Weights of a small GPT-style language model, trained from scratch on English Wikipedia: 9 layers, rotary positions.
MLP neurons of a small language model. Each row is named by its layer, matrix (gate and up: input weights) and neuron, and shows model dimensions 384-575. Each number is 128 + 32 x the weight over its row's rms, rounded and kept within 0 to 255. Numbers have three digits each. A neuron's up and down rows have the sign that makes its largest values positive.
A block is one neuron, or neurons of one layer that tend to fire together. After each block is what it responds to, as a language model described it from the Wikipedia text at the highest values.

L5.gate130:132151117147011115118107146109097105125158069148092186175141103133096117156120089129135137141098086185100120149120111100141128109126202127166047112095080125122176150147138115126117100091161130100151141127150108131214145096112095129170080141163124108136149050127103090106098163136140168142146171085174140139114147124130100119125124127095181090158134148072186183139082116149163157164150148050149159106137121167143118113091147073112161132143161129191138094177155093097100087146171121148088124163136131085141075120155173173133120164163120140125127118138132098147111135166134127078
L5.up130:142175180135096132126071118143162124151134089123111120167161139137146123183147141131171087078150103130115183169207084114117177112184158092096170153141050174113180100098136133133082147190175095101144149145053111146120099148154166164063094122159182138180128139153122182120082123160084048134161097142167158126165144094119095119152160166200128101161173091130123142150179135137153065189164134170148098141142147114095112092144077100100127163191107125164091152130168141091137134106155125162052134153133118146102087164103157066110114116063131142145125175163135140126142128076049175133
L5.gate236:158150082069122094132088159157097127146131088142121141117135086119148137168099142121128108159062115135150080143140099195161167104134132189117142189107049152090135157121080108142144171129129104151141173110161166095164138115108125163133101160146124125134088128159131116145149161138120103109138120090184085132093135177134098132150122101111161113123094142108147111086116143177077147146140190180169066112107152054188131095080132185118154128139136139134152166155194135084126067065126133123117098183110152128093164125097127148132108171154168098130102156130091163141098150152140093126
L5.up236:156091121124124194174145102147114100161088099139094149166159118147135163127136125103091097130095143098112137140141162111148100151133186157182153135137103118170076161111143167152084139089093101124114052146116093126145003121172080155084099142133159119109099087139131119110115134096115145142177116117157108141093162082121151084153116115122176147116098116088181111129170160159133090101155130121144158130160193179129167110142130131135102151147178178131135144163124125119140140111130173161112165101139124176105182104109127175043151177134076121161136157161176151114127124138173130099
L5.gate531:154109142126037106106102147102161170108092068142071140158105123146072181148141147094170188133114191139176197144147113132148170119121105134129092111141143110131109075159112149130149152136124168063107143101113123128089152114076125224201173101159056091121144124112167134125091147129151108140125123138120134138151174111110140113147150126140142097132146109129117101121175116123108100144159124125067149103100131106200140086138101111067089110105131150139105120080140130143115130057114090152137090127163132155181084114106103076097206104136164122045139130180057125144053152139150178157
L5.up531:140180165120136104184148191137140125139105130180095155189152104119138129125130130168112109123180087136113103115115142115152109089134112097128138133165142108114098118103117119123120149194133137151183102131183147108156139121133089122084170143116124124137110130116130138172123132199179135124177088156133130118118107154111174068141145140152158093120129111102115106196114102124115149125117197153100159167100078132081101114190141185054135180122129115117110097153135088183110049146129157085101098148164141143073147111139105125100140124128132158140124094177118120124122145196076118142
L5.gate885:154151159154097109111141172126103112128122107153107129131162102095084115131097143202122139118104157134117165112115109180159135123164157038113193193129154160151092147158112131107089155124097140088140133172137173130147076133180149161169088153095127207092131167103102160105161172135182159127158084079161114139047187143111143112162124098130178086101132091110165112073143149157106143132128114121137100107166145135155153117108073200142123219079129136140194164159116154108221147137105083074164100134109148122105081130076129113107106069122133178099098147108093153132106162126128115030
L5.up885:138189147080100147129055191157124196078097143166126082135106146109160106151113159104103170135124119183119184151154114101152140127128140069132106108153143098113158157107150174101132176131156164163101153070132158124157084153142132114121093140132171124094120080156114165147182182093047176154163129143131135102108176132164113180175194183146166094110147085168094128101112095131131160148152175137064096131150107124135080132076126107115147129157124160159112119099146106148157041111078143147110086120077126131103102103159140095147117154136161186110153102167133108163140101099151099104
L5.gate1220:160169171115093118104130101172145160128166086084098078154139123126114163111096088183202115119105171136138181055120143134108148120154182139134139158169126132091173198160133098171113100146165141027172151155165184149152109101060124130109117180126081144168053100150114115061109109139148132141117087163092150134121125147099148093145100120093123154125122127107139116136125127158106120176110103147103174135093162136172089119116143080097165164163085088111160126180150137102154105149134112107148109155138119119072081132109134129105080108147160152130144127116100114136100090069109154135
L5.up1220:078166128175110147159147161145241158188104153082116097133102110194122173180091160150120148092112100205122098146119160165097142129109152080120067179160193147126152194173123143087142123114186092110144124133113195105106124137156165155123160110098163195124068086111140097121104108144175127146116153157108095149137161124121125133128077034113059129147164182169142112150120113169181077138136173143152086133123124137085114198168203202177159130113082168105135114084173104139087121143167114128156120179113104100102092122152135146136095137163109130109148104169145088107100120152118118149
L5.gate1269:153146106073133143117062134117129156112158041162125092137097114120139087087160105082109159118135104173109104103137126116087075140106094163118144116122132122143044130129065085154120112177196131126140139146185185115110139089120085138124114113152133148103145082200083136085136119077190155093095092096184052135142135129153094137191117112118163165119094155163127155087133146205143110152115140090137112058147163108135119154147151126132131208150154064201152120142162150138126102135157114086178133112147128082089146129093131149094165122180148104107144124142169109205083119164081128103
L5.up1269:178102108138145194150099107140153121080164098115173100094130114125124096093185088033151160092160190165086161178114129103101134186178122145082129087105129149106147115087147134139118171173094110122136092131126155097098120161109148111115084141116130159145168111193154120112059130136195186132137105148144111128114127142191157138075101148091134193081146169170096119104140184150105085134101152114161169078082109167155146192106148055127124143176176107157099168147093112134100130082113115104114112138099090096173159092072116126107173062182180157165140128154183087115084112119134152172
L5.gate1428:126135185098121129055102102156166122156162069101110141170198131162089203117067085163126155163109123159133110127147145094076132065105084105116110138106094128106145158095104119169145171113198146047166151252122122121080088041100102097107108128128115170193140136109060134110130162168143086161133088101153124121166144099095105048201155050079115113177119130114140176144145182149145097130078138106131125127108172096129089146139143131077108140106135129124119158152138136136084122172126131115155210068095138168075123106101137120085150090156119136143109127120131181148128111198129137116
L5.up1428:134077151117105131136074144142130101108118119116065134129144140134041079107046113148139184113143124135118072136165090090102231145115135123194064152120102132124186148076126187152182142093132138106157150186128179150125045109062111105120141123171110171140144113118101141137145175134102114124159138158139114155099063160132068126157146092116119113182135129125122153155143182138129113150128134156098129125116165096155119136160092099125135102153153140222155112107142132173166178169070083108035150169109158123121101099167126098141142115140159088144126117155085108157134118133117157079
L5.gate2085:126170140109050108107124108108195152142135177136118218139123142156137132146124102165098119070085057161101180137134069170117107126108132163135082093142129134123150154057106122100158167176160166133181115117077159076138137144125109148097122111129168116148124134082030110071149119152110104096127096110079199096118137143112112136120141137108142166188171116132104181094166107113157138151151099159169117153091059107123093149068155081113118033189124114145170085115155122107163104120133071113162095136067137105137128099148118090117113147146124081093138138182112117142119143136126145112
L5.up2085:068158152122173146066103091094121161087111085063107098171120125140104120156088120076129141164101097147109109071115105110131069127126076082160160162164106181087143100112129208136100136129171135150151135126091115193134133148077080113139145102109065184100195160107110075139151108139107101148136139092151156162100124131128123108132115196126162136045102114084153112116157117110105212162122169090122075185162080124144167175095148117111147151196066149132108095155123100133139139119082145128176104142152176157088102113133152123138133087172203150083135101043109090167063105097129170153
Responds to: Occupation list connectors. Connectives (and, commas) joining roles in short biographical descriptors, e.g. businessman and politician, director, writer, plus lifespan year digits.

L6.gate326:086117124109100128106116141161102154166125101130065144127090128156122108137111124148130158145110125097158073138143112130120114132105107155099126135123105094112109089098084084136133092131196145110120186142110181135105086083120179081147146117160190165127131133093128076117164158212117134159194151116116099113111141136073178132120192108148139134195097134086090161112142098117125091193116090130112119075122096112124094073171129131165176090126113153138145135020159177132161106097152133117156114089135126178091116204098131170146139104175090142110178184177157180159157119205093106182
L6.up326:133133094133134145133153105119130137096085142121135149094105124134159113070091164174165146138123128208118092126177122140129170101110126106145195127146154175166080143108118039105127085142114122086166154100181069149129164197171171081162138059120180120107098162150074111127169146072115117153166153080141117136117091165099138143106150104111143134074136108109144157139157184102130172139097140099100122105165108103129110088127105137102160147121119091131165117090154074131102099170223094121088143071187160093171165154140119148099129127136145161092159103123121130076172131115055105124
Responds to: Words inside creative titles. Second or later words inside titles of songs, films, books, episodes and albums, often prepositions like of, in, on (Drums Along, Breath of, Standing on).

L6.gate353:145165124078081165142118149129090122122115088182137128127130113102076097091136080106140129133089107134102113113151122131114112117116114127193078127160166109123113113141078060179155100131122163081132129125200117081183146089119123125107110098126092135193124166139119146126136098152159130172136135141114094176105085099143137088082144119074121097106116189106108152172122145139121105183089110165079137130204109130157124194078122097188148105157094175094143111130130098040095159109111090132139112153115191173131085121087114139122155175151118167143130098149145097131097103152098146106
L6.up353:080133117101135096145153115094124154132145144159140117142126133185109182120132065106138173111145137132131183163134121112095174159150139156142157081128149158115070175171130082191169141170113120138074076165167122068105148124095120171126128158126092118102136125165096142163092124133255097108135207143165126146125141081153126121171124142150135152086152112132126126141108132133194163155117160128118106133154172127113128140127161098165113149114085162166164123164196125138146124185134108103107081170089120051118172122150150171108115136079163104126115105114127103100123153170133170175
Responds to: Entity-description years/nationalities. Years and nationality words opening a short description of a film, treaty or person, e.g. "1978 film", "a 1982 Indian", "Irish Australian", "(born 1954)"; also years in table cells.

L4.gate206:140198222149112086111172130155176129129153076111071180122135034197141157133174105081139071162092123144117185115166116111095170149081199166130117128133114115141151116117049069128152161184160109155070151158136139118129100186085125140138140086154182121105170151097147152131158145093129129133106085126153112122096221105141079148137093063152163144130154086143118097163171153153174151107151130113135118118137115092149134110123124144126118126139130151137148102103180149133195125108170126124140105113144150132133064151108136141115136137165156140087149124206145146097115110112107129164
L4.up206:110133122090140081129124106181110090223182165079111122118091092079051145134051113161076152103057118135056171134085102124178072152077080149122091117129141085139157131114153093129110112193106112113125158083158120094177153086139107164191139148088191150106107116080077115149127080114118131140175072098110203138127140100128124141110126140145140101105149133163143112078171154133127065129093147099104174129136106129113096108198128154166083121090165149153160111134107101142134153116136123156182146110146165144176120151151134115135138188102145107166116117195135144136124107158173176123
L4.gate274:092165176128116156129075109118108149112119100153180107128107077164124123131152124161159070137159092098087133130085127142109201078141099155181132148140139109079103145137154145164100176140174141130189130167154184191149106130109066100095138132126142140159111182129086159171190167139086163158132108110136145109135081176143114141125093073122114163121121133104169110142111127127119094146135169153154153154120160168072169122061119112114115145180147088079079145167173161115119176104137112120104195114123169081072147144165101110110142115118118060148127090135164150154105124114100152124
L4.up274:109215118133064161155130159083080053119084086080091166154114120093093136102108156146157121099091201135153145096121168164187122124141147110079138126163159115117086154097161119180100156097155180140172094104184143148152141175172121170168149161105147150138117101146094093162150132194170144161112137126136142120159144096127107080149151173117125066100134130119113172184113152095091158130169101141115118143115176105134104083130122081119141155116142094130146147173178134109123132117141093130132121106117160090144101154130120165139193095086086182166144159113099113160125107192124164109
L4.gate677:143128172124078070126126174095118151116163136142110128159110092130099110135083052107129172159108139135145115120117139106145151096131108186142136173107116138143160164120127129160087136086136148148101171143142161084189103128168109073138086168156096125089109142117149064145083185135074121159116185049141169092138171098135214063173141093083130125120155117098103161144124103149117105106136131136125128145158143094101106096192120137152079169126225104130116125130144186120121165151115091134126167177099134169131074190127158174187130116111157169131149162126132100148168133170173084148
L4.up677:109099171149087136186073140115139105140124141139132107108104112148108122130098180071130076162161176188110118150114146125078103089121124151154148127115119142112120074091134156127135144127137129164173126125154131177148131144144134191077169188080153146130094103137167093118125115140094123132121147112153137095150136148101125138102065139152133184148090161181108067187177152125124119110167223153139126065087139164115143164102148175127096181059093120122118111153163190165124111178096121158130180142070149174077109128139197170127127091083152170077087246070082139120089111118175129177
L4.gate788:116112146163067128107153144116118118073138170153103142095144108167084162089080126135145154160114119128157181114121067119179166086078127197124133155099101087081128110138064071196111122126129143094158157145083164139216109115138087163153153168119199064106122112117150153091089136128115113066110083077135147159139135097119141083128135100118155123103152132096142168197175098194107132160152124103119152099110183115111093167108124173179082121087131171114168149083114070135120135154136102146119134154169074084118105064077150165088109114112165173157169171112137120092178136186122087154
L4.up788:106159156183116106148120181084159145163128087141090156198166162137094122073139120088105104168054093158164147093190138105161165104129110147116104120185129210131123150111141131086148098095136113085134208067153110126146128142067150151106113179105129132104138149139114110052127113189149147155136124131129136142076126146131126098158118110074147106110157156081113123186168154086109167111137200140097148073147117109183174165082054120127109150119176106130129136128150148118174167069127105086063139147126084111109118157134125152072057095133191131144172129209154133157146131153137116112
L4.gate1482:155124129133088073113139126093147144095026151112094205108177145108156091155160119135156135134151121177142119146068131098171142107132127122166158113089113125185025136172154111134122181119142176107065156174120173105085203167093121101166133104134157176089104126156119155049108108102129159135111167134135105099086185169132121094130140144147172098119144164136095091123200212107065086173145154119154159115195173119120154125181192138139112140107152168120121119140109137097151129109144089093130088140187120162147076192159106130051123096082144123139135112090127135133104121176142169118
L4.up1482:139112115136117141138094136098117133119134110133182129100170080136130138187083150161095126063086153140113097146109105114074118059174104123135184094115119168131109147151164098119081113123082102113097128123049114170033164133168096098129121166163149153115121112161154163140151097166108173109123078145135152091098142159077140148061146089101091134148154167160143053046121095143074150195094108176129112101127158116186146067178130130108121158087156119139153063095135137107177175159102171078156147133146085144110085089103108142183162102144148202099107139095078124172137127150145140206
L4.gate1531:137141106163113085128111160122096106117129134123126157140134115161135187111119086217137073169088169195088123121106095124062106113124153142158080163185141099062119128175112108162058128117118151099133129210073149154169095155152084098159145145100094157133123182171149106136146123213146123134104067107096187143202120173167139085138163096136102134092149145124116118109143164162130127119153168186138113086115153117109153109118152090120081180136097128146193075114161119079114109095116075164159096166103112135110133113129118071101161161135202166081072123122124113212130127133173122128
L4.up1531:143131076124105145152130057063130101154121122128150140089140129144132167162139119132104123091134081164148172123104173184112181081151164128137139122119162107166093216182152157095066162146180152110081122111123116107139159067150035134162102131097166184156121105133143146143108092140153078164125137082125126132154143158166083114121092150141105088149134191134100144147129129144076112172145095138124109082155133184178115185144072035053090090178097109116117142172163120120131122110168114093114137119102118093094141125145213144109204116111108070093142116131160127054120137138099112047
L4.gate1597:078185163186112108057158157089169144160134090144160162165155151113106125131052155104159155181147094161148127143097097141126154149153129105136128157132084139151181127096119100144076130147148138093147151148146157140077121106125128123165143162105148085187107177145149123117128092150094114101108093080122115136151147140128152071111160092107129093089123154177120129124145162166146157187117175100114111051124129111100079133114110146179115078052099126127093148085119145134152179151139084106147200109109082111062104085104127129107135146104167191124055083107110145162114111123054119117
L4.up1597:086187128162112084170170131097096169203191106137141129147153063146122136098155061099144083136094152154129150135108173124100219113146161114089182115191135163017106194144150138131122149084125165123120090110129138128179109060120147107108113139101131123135111170158110160121152099155172065114089116105118131138159082113141160083105171163103134082104168107101152171178130122146150187132134101078187149154189201139074082134130090102130114119115149099113110139126179147065072092100091133103162065163146134167133114122061140157143143118169113127073148082135159094159112112167190137127
L4.gate1957:091147098165093200135094146137126121152115144189146173138197098134137149157144135125146112144061112135079099157157113079166131142111106152120083151126098119129114130133147119146107151149154142108116172202096186076179069132175105136116074162184167126156097117159097151131156150147106181139202099147083148163112161113059123086142175132114098072149185106136096188136122191138179105162159088129097109176118157084124121133171174082133186118177150106123102121134138107064102151158161095139093116128150113100084153143180129095106131063096163150158109123119130113101109166164169151095
L4.up1957:139096130154118145103103150082104168095132178159140135176171078142150118160121163114120113134130097131131127161132030119111123138145185085117160089053123105140064080113153068174111124172114168113107096100094134123087122139147152140193106126153125120120201132190101138119128099163133079089101114174139138126087124135157109159175176121150140070139144154126133095128144115078081179157126153142151101122109143169102126102113161080108146098092132161134078053090091154089123207139118134117186113124159054127068120087127114182125170109171155191159139156142198130118109084183087145091
Responds to: Occupation-list joiners. Fires on and or commas joining occupations after a nationality in short person descriptions, e.g. Japanese film director and screenwriter, Canadian film director, writer; weaker on nationality words.

L5.gate48:071110107112117129119099125129142111166130141202106117129119115170124126142153160133119151168142136130122066148180125101128073138098164094144120193145135137128146102071120091181090078095095106122130107146117111104125136144100116157085127109149178087123127127153128124114173158120047111097050141157116171082144111088123137137099170107152087056133140109110121146136102120137106142173149063087130102099177106084163116094155159121152118118147069124138115164084061166226112089091161124134154161144153163140156153091099132159128112114181069122112140129139106141137150148154150073164
L5.up48:144108071135149140134113139135122074091117148100100161119133133093169126122052108162169144079109125194087175124132097049166079172146186068139111155152089081157087100114114124151122089174159143112123150130144112097067055117189152104159100070131123102124138167175131124131152101154092116164106136144122133117148191145079153130191135150089118108129142121065167108148121171133135065153109079163125134109162045096088149073089140077136108133136069195104096152115138111115105076129147096156131102126143105155157113125109161148104103133097093136137123187140164091111100105152107134172
L5.gate321:109178052202136141081078184185062143134138141140170107160139095157135099080127103126133112121047092179072111136147086093117171087132133082123161112119178153112096095112164050129159078114164155104125138114127113149105114029173166119128095120214148111174170200136125175109164111154135127101084090077156138154044155088126123107156104132133243073145131079127149121178148129149161160132070105109090067123193112106150156116137118128092111132141048127152143168063187113147160149124106071121116106142106174127090146151069133170171095138093078136115138166146126133155092118126109121135
L5.up321:134132093156110121133150143122124140146060152141119105111145071139132090085170111130113094126100188110139101089159070153127145117136146169169151158089149216123102143035145116104094133094196070099141108110112147116131127167138133112121133117179123128135113182089215075163136152185094091135142135167122159085119120093097157162116148105072175090150139137108089119108138107140097119170182087185112137101122103082114147090094079128107131190168176163127131129175139133115105139129184111091160137165110109118109133112072040123103118137168138096116128123138150164149104121152075098163
L5.gate373:109131152083102109082116109146072131142139137173131097085139094148069091055063114151122155128133143157142082106141089057161133167068061084125119120070140162127096154137103096126105084104064176100165143177138141122102140125123151102119114139193168172091101103091160079177129160179100111065131104147116178054085131097094148099145191052096120138190110076136120170156168040125149148118105128149162135112070111093147143180148100130138154106091120122101157128063120076149178125089160081068135147176176144138106112085094164176136142125146078089125131150154107139141194115128078107134
L5.up373:071151129139107149096125172137132156138130155131135154087127097106130100099114149136127123135151101177108145122159167122131108090190139118120161105158133091124137137051140136106106129145169090071087110173124110152110117152114060162110116130158150168117098142113105091140118094135143111168154149137104141128169109181148173154086093108142091080063090111099090174138115163092143183207117111131126119066127078083150132114157131092128129194137091087186120072104094185114148125159172128131121157153146142125135145094115083140157156096130155139121180145146097132111135074134133115114
L5.gate412:146074064079178156158096082158107186128159105088089142074114125133095100103106117139162143126119113162158108085138117097096109131094146137096106202074097109136075118132086113165157103139179122173074128154147111063076128121102143082162144075151135120106080200137108136104125158183135110169065016109102132109128158155117135112130120179088151126134142069111083088113171133143126059151112157150105094168179133098143117128132117149151129138120092133056110087102129148165135125115150096069134095114095112115153084181144127121096105155133057175132092181175151196110103141143098122208
L5.up412:100183146089167144146091137105122121105157105108163120101119155117093131134091177171162165179137090125132103155112116093114134073141120112109198111172145095100072099106099106072078167139092181146102108087188111085184117156101152112126111180147134135180130168120161065215148160134116105155098078142162092144110090121176142081117126080186191112081126087079127099079157148081175161147104133134092116167181120129203140129085143070104197138121100093101212130112143175176129128142143118117177120120156157145144067116086146106166132110135122200131126111130080140135168086085157124148
L5.gate1219:108162107125145123116146125152098123146160101156059094114124092166146134124144133237120135096122115105062160131118071075117115119132166086230132136101149142173174125157146157200100139139193115096115163173152156173108126158068150166138094133177178184125108125167147127108162136108171115159119123113097124106115174090107141127163134066097090189165162067141113143118178105190156069105126036179159107167115142142128112073124161157113111117183090147111157096123172102166128147124156144073082084110163115103099150151094141164138133103132129130095159080162159134183086123140111106151
L5.up1219:139083168125130191175108168116116137129108129138141144177149124115069128087100140091139094147076105099114168172152146182063162084078144096137150155113109155071109114129155123124088093129163193125158136180070116136149171167173146127115042135106181133131198097109096101119124172145096076210096151133095154145139137119145137134140068169130092150133075132162040110108187174112098112174130102092160105138155128118132057108119096136141107096145105129165122174149093101114102125135154136093139125076149126104155078144154068105091107074144116141130152122172160162139086086151108201118
L5.gate1734:128106109118138113109150093113085139130112092169099196132112141213118104075129059133086179141169112130103133141125110091105127193123094080128107156068155078122025145116085104119137095145138120107141116112129126119080149132145124135177102114144137101085099152114073113177145158060129111149106137103175137121147112139133169110117140123098125113148136161155077124149137095146161126145202096125150181101148072104090113136103150126144152165151083168109129116041137080143081098105143081099118110135092127150098132166091155120128181149201075174107134104123190133151087133171037163140
L5.up1734:118099156133131183135097104138148117140116135134075145069176148114121090163151119132144084157101136101170099168232131157143097180168139095082108126161098146153123147107145140143135141119149161124171108099064126099141097135072111183128112119156139197127150070177129105110118144114076152135090133127102110105125157101077139157119170145142159128132135111140125138141167133110093072123137103091098107133120149076169189039075106073112098131107139163060152171122102147130107164175162174082091095138122118125081171207129135126122082125155088093152121157095172101163134154124123115145
L5.gate2005:119100129126096127150157110118122128165158128162111099121104134149142122161098130113138095145145141099131114171206079089157101175129167079172207089000115150112133094060089104096143109114077131157109199146165111082153144176078124169163086164211170112073132170079100134160118117118091102133079146151120146150079135141102162171150174076112138094169105111137085127146112129188145123103158104083118072093173126112149103135131099117121180172149102137148136079110102108131116090122188113073122128141143166131122110100088135164136074116122078119143115106119098144129151168153081133137
L5.up2005:172104082085125074120136117159070117054127149171148151099082184139071123078109121174153096092154135071080176178156054114075070148124143084139127134122183108139081153124106122112134133096155104110153143174073125125071146107153147215158089058149145083104085180149081123144156190212142103167132116164153122122156158157126111153119149119178111155156150130125149068145139139140080083096117117126189110103146097112110105133147126161102147125159087151109107116121141115160118154064143144132139168101144127148124155150073114118095171125171139063146116108126130084121117136085067129159
L5.gate2014:058104120119138148134124094058113114103176109139148126156118126131120078066120171149109120117081110116119132096169116116126117096096160145135156147132124154165141107126088066174109125128136096095148179129083117126097103061130169074143145061172115172102152182111088122113116187104109190124088120159112109056138119109124157124151127152145169164138110078091148153140147075105107159165109100159086108126107106116099128090168115150173105131141086127099161125085162132141128114145095127140138074140150075126157152196143134178145133089135067128073118132094145087149082149134098163120
L5.up2014:092182188132147174073116112107090157089120104110124100155129131128117085125146097119165162135113128185064076098071113109179149092128153071137155058098137103154086070077101122168111140167237113138119127090178111155133096086192148082113122111158157121151146116130104122188079097083120108129097104108094131114113129121103131143140151137110109091122094118166127137192119147137133165146119096118163140178184102183108098118175099169172145093071119166077090169124147168173136128132134105076134218069140150099139121099161078166100119138111096135074100151132151158124125152124141164117
Responds to: Function words inside titles. Connecting words, mostly "of", that continue a multi-word proper name or title after its first word, as in Man of La Mancha, Legion of Honour, Organization for Security and.